config.toml
intermediate_size = 1536
tie_word_embeddings = true
train_tokens = 353400000
MLP neurons of a small language model. Each row is named by its layer, matrix (down: output weights) and neuron, and shows model dimensions 272-335. Each number is 200 + 40 x the weight over its row's rms, rounded and kept within 0 to 999.
A block is one neuron, or neurons of one layer that tend to fire together. After each block is what it responds to, as a language model described it from the Wikipedia text at the highest values.

L5.down193,174,168,249,194,158,162,201,274,175,147,138,242,242,174,241,189,216,222,176,172,161,240,165,197,181,132,217,217,134,260,161,223,218,203,197,150,114,234,182,167,202,285,170,179,173,120,212,173,196,192,239,275,286,255,258,220,133,238,187,182,175,165,178,205
L5.down619,204,246,182,246,243,206,152,261,212,179,226,212,198,174,273,228,151,207,198,199,202,184,201,247,171,178,294,158,230,192,232,234,212,189,200,263,230,210,186,249,197,270,210,169,227,138,177,182,178,177,260,203,287,185,203,204,217,198,192,206,189,216,203,133
L5.down778,171,222,265,179,202,159,214,304,168,238,115,259,167,175,263,180,209,257,257,188,259,266,121,212,211,275,200,257,194,242,207,222,282,218,173,182,284,223,207,190,231,257,245,237,211,182,181,257,213,192,192,214,308,221,149,174,197,272,169,241,93,270,206,137
L5.down1274,230,221,173,241,191,149,207,244,185,267,175,180,247,180,201,286,187,221,229,231,212,243,272,185,140,164,300,272,191,232,235,246,220,219,257,193,276,217,149,240,159,269,210,243,169,171,196,187,255,157,283,235,287,179,195,153,179,253,188,257,147,250,205,153
Description: Compound hyphens, pre-number spaces

L5.down26,150,132,215,166,161,139,153,198,183,195,215,266,240,187,234,193,150,144,166,175,228,210,174,214,223,139,174,261,186,173,271,179,190,175,191,254,153,220,176,174,260,207,188,222,200,180,247,206,199,200,218,136,189,174,188,263,230,237,153,178,185,229,188,194
L5.down57,171,250,171,240,126,286,291,162,175,288,157,213,220,168,198,186,181,253,159,192,177,205,134,197,249,251,198,201,221,191,230,161,164,193,222,259,222,249,240,129,149,201,228,181,186,183,219,172,167,202,204,223,177,254,205,200,147,165,124,157,218,218,130,229
L5.down700,177,180,198,215,264,212,163,229,194,201,190,212,174,152,175,165,176,260,107,199,207,184,224,245,230,216,201,171,202,150,151,207,158,171,169,283,222,216,220,210,203,163,193,189,215,163,227,151,204,157,185,237,214,175,196,163,279,211,193,153,297,193,167,208
L5.down966,116,148,213,249,228,227,233,221,240,179,138,181,230,140,197,250,151,239,190,237,205,160,240,229,180,192,116,170,213,216,168,246,184,215,234,246,177,160,244,138,224,193,202,178,213,252,189,215,184,214,179,252,218,210,182,184,193,248,231,153,170,142,213,244
Description: Determiner opening object phrase

L5.down134,185,181,191,190,204,192,165,300,288,241,241,178,153,200,151,174,243,212,195,104,113,251,158,184,170,241,144,186,192,245,198,141,225,222,115,168,141,139,169,229,251,200,227,247,144,229,237,229,169,209,188,189,224,152,199,217,205,217,250,240,142,209,187,182
L5.down750,106,150,206,312,172,146,194,261,229,226,167,157,252,146,176,239,165,221,232,223,154,173,217,223,126,180,223,211,169,112,170,264,133,161,256,159,182,177,228,239,200,211,187,129,228,211,259,180,189,234,190,232,227,264,170,251,127,213,188,257,195,228,260,234
L5.down931,248,112,224,176,189,223,228,254,186,222,152,225,224,168,186,197,158,201,224,197,152,269,122,209,216,200,171,188,171,163,137,223,223,247,183,233,171,164,155,194,226,191,167,184,220,190,180,146,212,189,127,205,196,99,171,169,279,252,199,160,250,158,156,151
L5.down1277,177,277,183,187,147,231,234,180,209,153,225,190,224,131,230,218,198,251,232,152,82,220,227,191,260,145,181,173,191,192,248,186,216,172,173,230,178,194,215,245,207,238,283,159,238,203,240,177,182,182,154,218,195,246,217,192,159,112,193,203,193,221,191,215
Description: Table cell numbers

L2.down2,217,226,235,171,162,13,208,185,198,201,240,176,128,244,222,275,217,213,105,254,132,176,174,197,254,170,257,237,186,197,116,242,231,182,195,228,195,245,169,219,190,156,209,182,169,207,148,220,185,152,154,231,219,184,223,159,208,194,275,211,210,198,222,237
L2.down57,149,195,226,198,160,0,188,182,147,213,172,242,187,226,155,158,220,261,246,106,199,270,176,206,229,138,166,278,166,235,214,162,159,230,184,233,221,202,222,204,211,270,220,148,179,234,214,157,192,181,250,164,180,88,223,199,181,216,171,180,154,156,245,230
L2.down98,190,238,206,209,241,0,248,220,183,212,162,177,179,205,206,245,206,229,212,170,190,235,189,164,207,253,195,169,267,202,237,223,116,202,198,232,166,179,196,175,269,158,216,247,253,175,143,215,208,187,177,206,157,209,222,163,214,211,196,183,200,232,170,162
L2.down113,197,142,268,201,237,71,205,173,237,229,163,190,203,223,208,199,166,209,217,120,158,211,204,214,194,236,179,214,204,127,132,291,234,231,113,173,165,249,197,224,259,210,265,145,227,226,220,168,254,219,161,227,172,212,151,164,152,163,220,204,184,229,223,264
L2.down311,218,140,264,224,183,51,141,225,227,211,244,208,169,204,195,167,161,164,253,159,199,151,193,156,237,196,239,218,112,174,208,218,189,199,140,183,171,190,173,150,195,203,253,283,166,248,178,124,274,220,235,163,248,235,181,124,177,198,168,267,211,248,237,307
L2.down480,219,225,186,244,237,219,159,104,242,199,253,187,262,167,183,150,122,132,218,170,239,245,129,244,124,240,208,168,189,180,231,345,142,241,208,223,219,189,253,249,167,163,219,194,203,222,180,225,224,238,229,196,155,194,165,184,160,198,234,271,141,292,261,225
L2.down540,186,201,207,233,225,19,227,139,114,201,226,161,126,208,213,203,216,271,215,254,190,233,215,221,160,120,131,216,212,195,201,218,178,176,199,209,260,203,246,235,212,156,178,211,244,252,226,128,166,157,144,230,148,195,189,275,209,214,170,164,235,214,199,248
L2.down609,134,112,200,236,271,37,180,210,208,125,202,221,173,252,203,243,229,238,227,255,151,219,162,218,144,155,156,113,211,227,100,135,170,194,177,216,208,213,272,209,191,201,156,236,216,251,160,181,139,179,224,208,242,208,245,132,252,262,193,217,226,164,146,204
L2.down937,250,230,189,199,132,180,192,170,189,181,162,182,254,196,167,176,254,185,207,234,168,141,123,163,159,154,237,187,248,181,314,267,182,217,186,244,148,201,224,241,234,231,129,242,241,201,219,200,195,205,288,173,159,179,182,221,166,249,216,270,100,239,219,163
L2.down1047,177,192,267,177,123,55,210,173,211,197,232,156,151,157,205,189,130,243,187,155,173,207,206,153,129,218,202,226,207,163,201,209,141,222,217,202,207,243,188,247,231,289,157,99,239,177,172,102,229,214,258,258,235,172,138,136,103,254,220,178,198,135,262,258
L2.down1234,141,151,203,131,208,0,170,175,237,187,225,201,184,223,172,193,206,202,211,218,186,208,200,256,112,252,191,133,235,198,219,139,215,209,227,170,184,268,191,278,185,134,219,307,229,201,128,222,184,173,144,193,181,233,195,149,232,205,239,220,243,174,239,225
L2.down1429,244,234,291,257,148,104,178,180,219,174,219,298,180,167,268,215,214,193,125,172,213,218,210,104,239,233,262,232,260,215,148,259,238,229,219,168,241,228,249,149,186,222,206,109,215,290,107,175,166,172,157,152,239,217,264,211,240,227,179,216,213,156,175,231
L2.down1438,128,166,179,201,194,177,154,176,178,199,217,156,209,229,146,226,167,224,184,153,90,176,202,200,260,200,117,231,196,191,244,215,98,201,216,197,251,206,260,280,218,168,208,210,230,265,194,189,170,159,232,214,218,153,188,136,224,300,194,195,216,165,239,251
L2.down1483,205,221,166,144,225,172,175,176,241,246,171,181,184,160,182,312,146,149,160,128,214,120,197,221,165,192,226,210,276,169,259,231,93,227,118,235,224,201,189,219,215,262,230,203,275,246,149,161,209,256,256,201,141,226,190,180,180,163,215,196,162,208,245,215
L2.down1496,121,153,225,228,239,89,114,216,210,185,224,219,168,165,193,223,168,247,204,215,170,263,216,192,206,192,157,244,152,265,192,195,237,114,174,228,240,202,244,205,208,128,199,123,207,212,148,171,203,193,154,155,208,167,245,169,235,204,228,183,222,147,171,228
L2.down1533,187,202,213,198,185,0,227,146,224,203,257,136,126,201,259,227,272,261,236,299,202,208,173,151,196,179,192,180,269,209,172,232,247,165,191,164,243,234,214,202,233,170,172,234,246,304,141,190,209,245,166,231,217,173,208,228,201,197,263,196,238,198,149,229
Description: Hyphens in lists and names

L2.down79,169,206,231,256,212,187,220,180,220,145,321,233,201,167,164,245,181,164,257,217,259,229,201,259,192,174,150,209,173,167,232,160,215,226,207,242,190,161,179,254,209,159,242,261,149,227,202,271,201,168,165,185,180,204,106,182,282,265,236,241,196,213,254,188
L2.down90,279,271,216,191,240,180,187,199,248,201,233,185,266,175,153,207,193,218,250,172,244,208,201,230,130,141,178,162,269,165,278,191,152,260,185,159,256,176,260,178,159,223,245,285,237,216,153,203,185,182,150,172,149,202,151,243,139,148,190,264,198,248,209,226
L2.down183,205,199,188,175,205,118,139,232,189,230,156,199,203,236,193,284,182,172,177,161,167,154,228,124,189,140,222,239,249,195,198,175,194,245,135,142,218,168,156,240,163,225,267,215,201,178,243,231,199,189,178,162,196,205,136,205,206,182,214,227,226,203,210,199
L2.down216,271,210,196,186,249,132,233,184,229,205,222,124,214,189,160,282,187,188,181,174,209,86,242,177,167,222,216,235,273,142,237,206,159,244,154,234,256,179,209,167,144,224,230,208,232,276,215,181,208,179,237,165,171,242,139,196,143,171,210,190,176,269,237,207
L2.down285,177,176,199,178,259,174,206,161,181,237,219,177,269,179,235,277,222,220,148,190,217,106,174,197,162,145,218,209,267,167,243,253,104,267,138,198,202,245,241,175,177,206,223,187,208,150,212,219,176,203,200,176,141,201,219,139,208,183,237,229,153,210,213,197
L2.down496,256,200,187,220,218,149,226,164,217,244,235,162,177,224,213,257,140,188,163,120,238,165,208,173,151,211,211,180,265,161,192,260,148,296,162,241,223,182,216,143,193,232,174,253,238,253,129,141,213,191,197,220,172,240,93,215,154,164,192,244,203,243,301,260
L2.down512,213,216,223,162,228,207,183,194,146,228,234,130,228,201,178,253,211,210,184,123,231,156,211,175,155,192,217,187,225,184,201,248,177,269,133,217,226,200,174,149,158,201,245,231,210,193,188,168,179,237,224,187,146,277,168,144,200,179,186,227,172,208,190,190
L2.down690,221,223,195,156,277,188,226,150,209,230,184,181,262,217,203,231,193,252,186,146,203,137,164,182,181,153,191,204,266,197,223,216,180,270,130,191,229,162,225,170,155,196,223,229,215,225,207,197,152,197,255,132,127,228,136,208,121,200,151,233,154,203,257,203
L2.down708,259,246,207,199,219,116,159,189,226,233,155,190,174,186,206,260,166,160,190,97,219,174,161,193,235,228,225,228,263,157,241,209,153,253,182,238,212,185,252,222,202,246,214,274,223,216,206,139,222,223,224,195,140,275,178,192,177,183,254,170,164,227,209,252
L2.down724,234,196,172,158,261,191,176,201,185,209,165,182,173,259,154,248,262,148,237,123,239,122,189,142,216,169,287,254,227,176,198,236,169,232,136,213,253,175,199,163,189,208,218,224,162,190,207,230,204,229,196,151,178,236,150,190,182,196,211,219,188,193,233,167
L2.down763,275,178,154,145,219,142,205,157,224,210,207,192,233,195,175,223,199,205,223,135,218,146,219,176,148,213,223,224,230,122,207,276,149,278,160,190,187,202,204,173,217,203,208,286,200,247,234,239,185,217,224,124,116,229,177,179,170,170,223,241,168,237,255,192
L2.down905,144,215,201,194,190,266,279,188,214,244,262,153,137,233,175,175,206,184,239,136,277,252,130,230,198,157,223,207,198,214,190,198,187,189,230,205,169,167,216,200,142,156,189,268,247,264,165,254,178,210,142,165,133,192,153,191,190,216,181,268,164,166,283,219
L2.down935,233,249,186,197,211,184,209,218,208,234,174,214,193,227,187,264,155,193,166,93,145,140,180,147,106,187,233,176,236,152,183,274,100,262,92,201,171,205,211,174,186,269,243,223,215,226,163,180,160,209,249,159,146,245,156,161,150,209,195,253,198,234,230,223
L2.down949,233,215,152,208,197,52,205,182,178,231,240,213,248,205,164,256,266,264,204,132,162,102,200,148,204,182,200,231,224,135,220,210,148,232,110,184,240,147,180,203,217,232,253,227,219,205,190,190,191,204,208,202,133,202,183,173,193,136,234,235,226,197,193,202
L2.down1141,221,219,215,157,239,174,197,171,165,222,221,174,221,162,188,240,205,212,162,87,226,159,201,195,171,181,240,227,259,161,195,230,152,260,148,191,233,162,177,170,201,210,227,239,192,173,168,179,207,242,230,219,166,242,170,163,152,182,231,215,205,212,251,239
L2.down1230,229,225,170,235,240,189,242,181,216,187,217,162,212,181,183,242,202,247,193,93,213,142,157,184,152,209,242,212,223,203,248,218,154,266,129,170,192,152,217,180,212,247,246,250,197,256,194,213,178,196,231,161,122,269,158,178,113,157,266,228,155,240,220,213
Description: Determiner "the" after prepositions

L2.down26,271,227,147,170,154,311,208,172,192,168,167,241,223,213,189,175,241,161,274,176,223,175,165,213,78,139,215,192,252,188,217,268,129,252,190,271,161,252,265,206,191,207,194,261,179,261,185,213,200,183,255,172,204,239,209,220,221,199,205,191,170,294,255,132
L2.down189,186,241,147,195,142,52,244,204,185,239,271,182,162,261,322,250,242,206,185,161,146,238,191,173,107,164,228,175,226,208,217,155,177,191,223,170,285,190,184,177,197,233,188,155,189,205,183,263,147,239,207,193,202,166,209,141,168,143,151,191,217,172,134,104
L2.down387,225,147,119,192,210,69,207,102,166,170,232,200,182,194,188,317,195,207,173,170,197,194,164,245,117,182,220,211,284,143,231,268,160,296,202,224,220,144,193,205,196,145,171,220,172,227,172,267,200,209,181,201,139,216,144,164,168,221,251,119,116,232,249,147
L2.down432,312,179,178,145,258,160,206,167,185,200,243,204,218,173,234,245,202,189,196,170,203,169,169,166,205,189,217,192,258,124,251,189,145,275,147,191,200,268,232,138,220,149,271,221,149,235,248,237,176,235,271,170,96,264,211,231,115,177,240,168,178,178,247,136
L2.down636,243,202,175,269,222,97,187,152,247,207,223,209,204,189,216,273,175,221,196,164,219,140,197,182,179,198,284,200,287,176,235,244,151,167,150,180,172,201,224,248,174,185,246,184,232,212,149,232,212,165,228,172,129,236,167,129,211,212,210,159,191,256,215,214
L2.down667,257,219,174,166,278,179,239,186,175,199,201,127,230,174,173,254,219,223,202,117,181,118,220,224,158,180,233,216,210,171,244,243,153,239,131,213,154,208,236,161,191,229,229,197,237,267,189,181,168,180,227,160,126,226,168,143,191,190,203,200,190,261,189,184
L2.down901,264,177,138,208,226,161,179,180,209,237,166,171,143,236,248,223,206,197,230,265,273,162,242,188,237,256,220,230,149,168,238,239,154,202,192,139,191,214,278,254,159,244,219,258,189,245,181,226,159,187,180,202,189,252,125,136,130,220,259,211,217,173,202,275
L2.down1013,205,278,166,139,243,90,140,147,220,260,277,202,219,202,217,250,214,199,136,140,244,194,234,237,198,197,188,208,272,178,271,220,161,213,173,228,252,251,236,145,150,178,216,198,163,193,225,196,161,218,186,169,85,227,162,147,141,188,228,201,205,245,232,147
L2.down1111,228,201,185,240,194,139,215,187,116,173,124,221,226,199,168,290,141,196,202,136,200,143,213,212,172,205,208,207,229,178,267,167,197,179,194,257,213,216,251,179,171,179,188,265,237,237,198,154,179,179,267,146,179,236,149,215,152,226,228,207,176,217,282,125
L2.down1127,220,188,215,203,203,171,152,201,222,239,268,255,127,184,268,242,209,168,125,158,187,241,186,151,158,124,321,198,201,209,199,166,164,137,209,184,202,169,208,163,197,198,208,158,292,251,137,144,226,248,189,212,220,280,201,175,128,195,178,233,223,322,229,209
L2.down1147,242,235,188,199,203,138,204,219,249,236,240,168,219,198,231,262,196,224,174,142,206,179,225,167,161,223,245,234,239,173,282,246,169,215,187,169,216,167,187,169,157,165,234,172,168,225,210,178,171,252,230,141,129,237,147,163,119,136,226,245,178,260,231,155
L2.down1196,194,213,153,218,223,123,242,199,214,248,225,134,195,151,182,251,193,146,203,156,203,97,193,251,120,159,248,222,218,193,259,245,99,261,154,230,198,243,180,216,178,213,218,165,211,202,179,214,233,144,168,136,172,220,164,161,117,149,245,238,163,241,230,247
L2.down1264,264,206,184,200,230,188,191,176,196,257,220,200,210,194,169,258,180,221,223,89,196,187,213,193,193,160,239,172,213,168,290,229,175,232,141,192,189,160,152,128,181,186,209,194,204,179,217,184,156,226,262,198,156,224,175,129,142,250,230,264,132,240,173,179
L2.down1277,211,241,207,155,232,52,245,249,212,251,138,220,212,195,275,234,230,251,223,157,205,215,163,227,194,132,221,152,150,286,174,260,166,134,137,183,193,253,169,195,235,219,178,161,200,202,209,118,261,236,218,177,165,240,235,207,119,165,210,145,167,232,265,175
L2.down1283,293,218,183,165,239,151,170,188,180,189,197,223,221,192,204,279,183,208,174,164,199,139,153,220,155,184,233,160,248,160,270,204,138,212,171,207,196,225,203,178,193,181,226,214,146,201,194,165,165,180,222,162,75,261,108,142,140,170,206,219,142,208,264,140
L2.down1384,235,207,255,171,264,185,234,211,183,258,209,171,172,167,215,221,176,184,190,134,212,164,168,172,203,173,214,255,226,146,243,224,149,253,100,201,190,230,205,210,238,152,202,216,178,230,193,176,132,191,238,136,174,222,167,141,125,229,217,201,217,238,169,169
Description: Partial word pieces

L3.down191,144,139,134,220,224,93,226,178,264,174,157,185,219,171,258,220,233,198,241,221,94,178,194,261,195,160,249,192,241,155,234,187,208,238,158,222,243,170,288,212,216,232,172,157,209,192,161,197,191,154,244,179,215,176,145,160,198,234,163,236,214,281,183,190
Description: Definite article after prepositions

L3.down148,212,149,228,163,214,273,216,225,219,226,123,265,178,206,146,193,210,166,211,131,167,105,165,243,186,186,150,174,129,154,163,212,284,182,130,230,176,241,182,187,215,218,202,143,284,206,223,185,300,241,256,226,226,240,185,168,184,175,216,223,157,209,209,170
Description: Table cell contents

L2.down61,161,176,189,231,138,55,139,163,229,216,270,150,210,125,160,261,146,172,181,170,149,270,263,139,183,236,159,186,223,191,212,207,250,167,225,140,252,167,193,201,164,131,211,224,197,121,192,154,194,189,189,182,184,168,202,239,180,237,177,193,210,181,185,180
L2.down251,215,169,219,205,126,99,216,163,166,188,193,263,250,185,209,213,252,270,207,184,242,247,236,218,277,224,261,205,160,149,293,156,219,148,210,242,153,189,194,179,207,161,172,231,211,210,181,177,249,218,179,160,155,250,101,146,160,194,191,206,217,165,230,158
L2.down269,158,219,217,214,166,39,160,190,215,180,236,166,149,201,230,215,214,267,226,215,230,269,238,198,125,190,245,175,186,185,182,224,172,172,227,240,275,199,197,226,199,171,163,254,165,168,153,171,202,197,166,246,124,237,145,154,265,246,259,200,201,258,175,194
L2.down353,169,248,228,201,173,54,176,128,154,147,227,149,180,191,224,199,218,307,196,260,164,207,245,129,166,189,243,157,248,186,191,128,211,179,224,202,247,165,240,198,185,163,180,244,216,203,161,170,178,203,200,197,119,151,166,217,262,229,251,200,174,252,166,187
L2.down645,223,222,204,205,237,127,136,179,204,186,131,117,139,236,236,161,225,243,132,239,126,207,227,233,191,201,190,131,221,213,199,190,196,235,107,221,229,218,229,230,201,116,108,297,252,215,157,157,205,266,193,264,190,215,165,151,297,208,227,183,224,199,224,231
L2.down758,209,208,186,225,111,198,212,232,250,171,162,231,257,186,204,213,175,230,236,238,151,200,208,253,194,165,160,179,99,181,116,150,164,137,241,262,168,209,207,224,203,186,284,226,203,196,124,253,232,253,122,202,158,192,128,207,122,236,235,232,178,199,163,186
L2.down761,164,209,187,210,153,204,170,240,248,185,235,140,252,163,201,174,238,276,221,175,196,215,199,112,276,210,220,214,165,154,201,182,320,184,282,182,260,159,144,201,196,144,251,284,189,147,133,134,178,214,152,178,157,209,183,217,248,262,145,255,272,225,146,127
L2.down793,162,245,215,185,152,223,199,172,279,203,223,153,262,129,194,204,139,273,215,159,211,202,253,185,172,252,254,152,211,178,138,145,249,133,242,212,219,213,217,192,125,182,242,174,202,182,146,204,169,184,243,177,172,150,169,199,139,249,115,250,156,180,205,191
L2.down814,199,204,254,228,201,0,181,145,186,213,324,212,111,178,201,174,199,212,142,205,230,178,215,257,217,193,186,242,213,187,176,202,211,196,247,198,274,208,223,204,176,175,253,149,218,153,135,174,154,215,151,234,173,174,212,172,260,243,212,205,257,200,243,216
L2.down879,149,174,235,232,132,0,174,244,171,177,306,221,256,209,188,214,177,236,219,176,164,266,255,199,265,160,182,209,155,233,179,219,250,202,217,183,199,201,183,227,220,203,229,254,91,141,173,186,240,235,158,165,226,179,231,172,224,235,166,226,185,154,157,212
L2.down983,200,137,171,158,180,19,168,195,184,199,160,150,170,200,230,274,195,228,212,208,198,122,217,234,177,207,216,217,231,199,223,98,160,193,202,185,161,226,254,263,245,182,258,207,238,249,181,222,223,140,192,213,134,194,206,239,101,183,175,178,190,257,192,210
L2.down1040,173,229,233,148,183,73,186,169,201,165,214,144,194,207,160,215,254,264,225,240,164,248,258,165,193,172,150,211,296,125,193,178,244,133,219,187,248,198,254,218,166,98,162,226,224,205,193,118,215,192,203,197,145,232,172,231,243,244,195,170,262,178,189,158
L2.down1087,183,184,211,195,99,259,222,189,216,207,274,142,273,148,218,200,188,251,236,139,218,166,247,152,239,211,264,257,206,159,158,185,207,153,237,204,236,165,163,210,159,173,235,211,176,238,156,170,210,242,131,130,79,178,141,241,223,260,117,185,213,178,199,137
L2.down1348,162,176,226,185,151,100,185,191,268,173,177,236,216,172,238,205,148,246,146,253,235,151,179,255,273,219,170,205,167,179,217,199,169,146,161,172,248,201,205,201,166,236,203,188,238,218,175,201,220,253,210,248,186,155,210,219,142,260,192,233,185,227,164,198
L2.down1419,217,235,191,203,118,172,163,224,216,200,140,258,186,157,229,132,144,258,136,144,190,165,202,185,148,238,211,194,247,156,155,138,109,137,169,228,188,234,206,202,149,252,211,226,270,226,175,265,166,175,195,188,189,166,178,242,177,169,213,255,237,245,241,198
L2.down1531,190,222,203,198,225,0,166,183,149,171,191,188,172,198,245,230,158,232,209,302,181,180,192,182,138,180,196,142,242,192,145,199,201,171,220,254,265,222,197,245,195,183,205,222,230,184,179,194,195,193,194,243,128,184,215,207,253,262,252,198,180,246,182,175
Description: Table cell numbers

L3.down497,238,179,263,218,273,172,183,175,209,193,217,156,230,175,201,251,179,211,177,143,210,103,165,131,178,206,247,208,230,163,299,219,141,190,203,187,217,174,173,161,250,203,285,236,221,195,202,194,175,218,260,160,139,226,137,161,209,201,241,232,143,164,232,199
Description: Predictable continuation tokens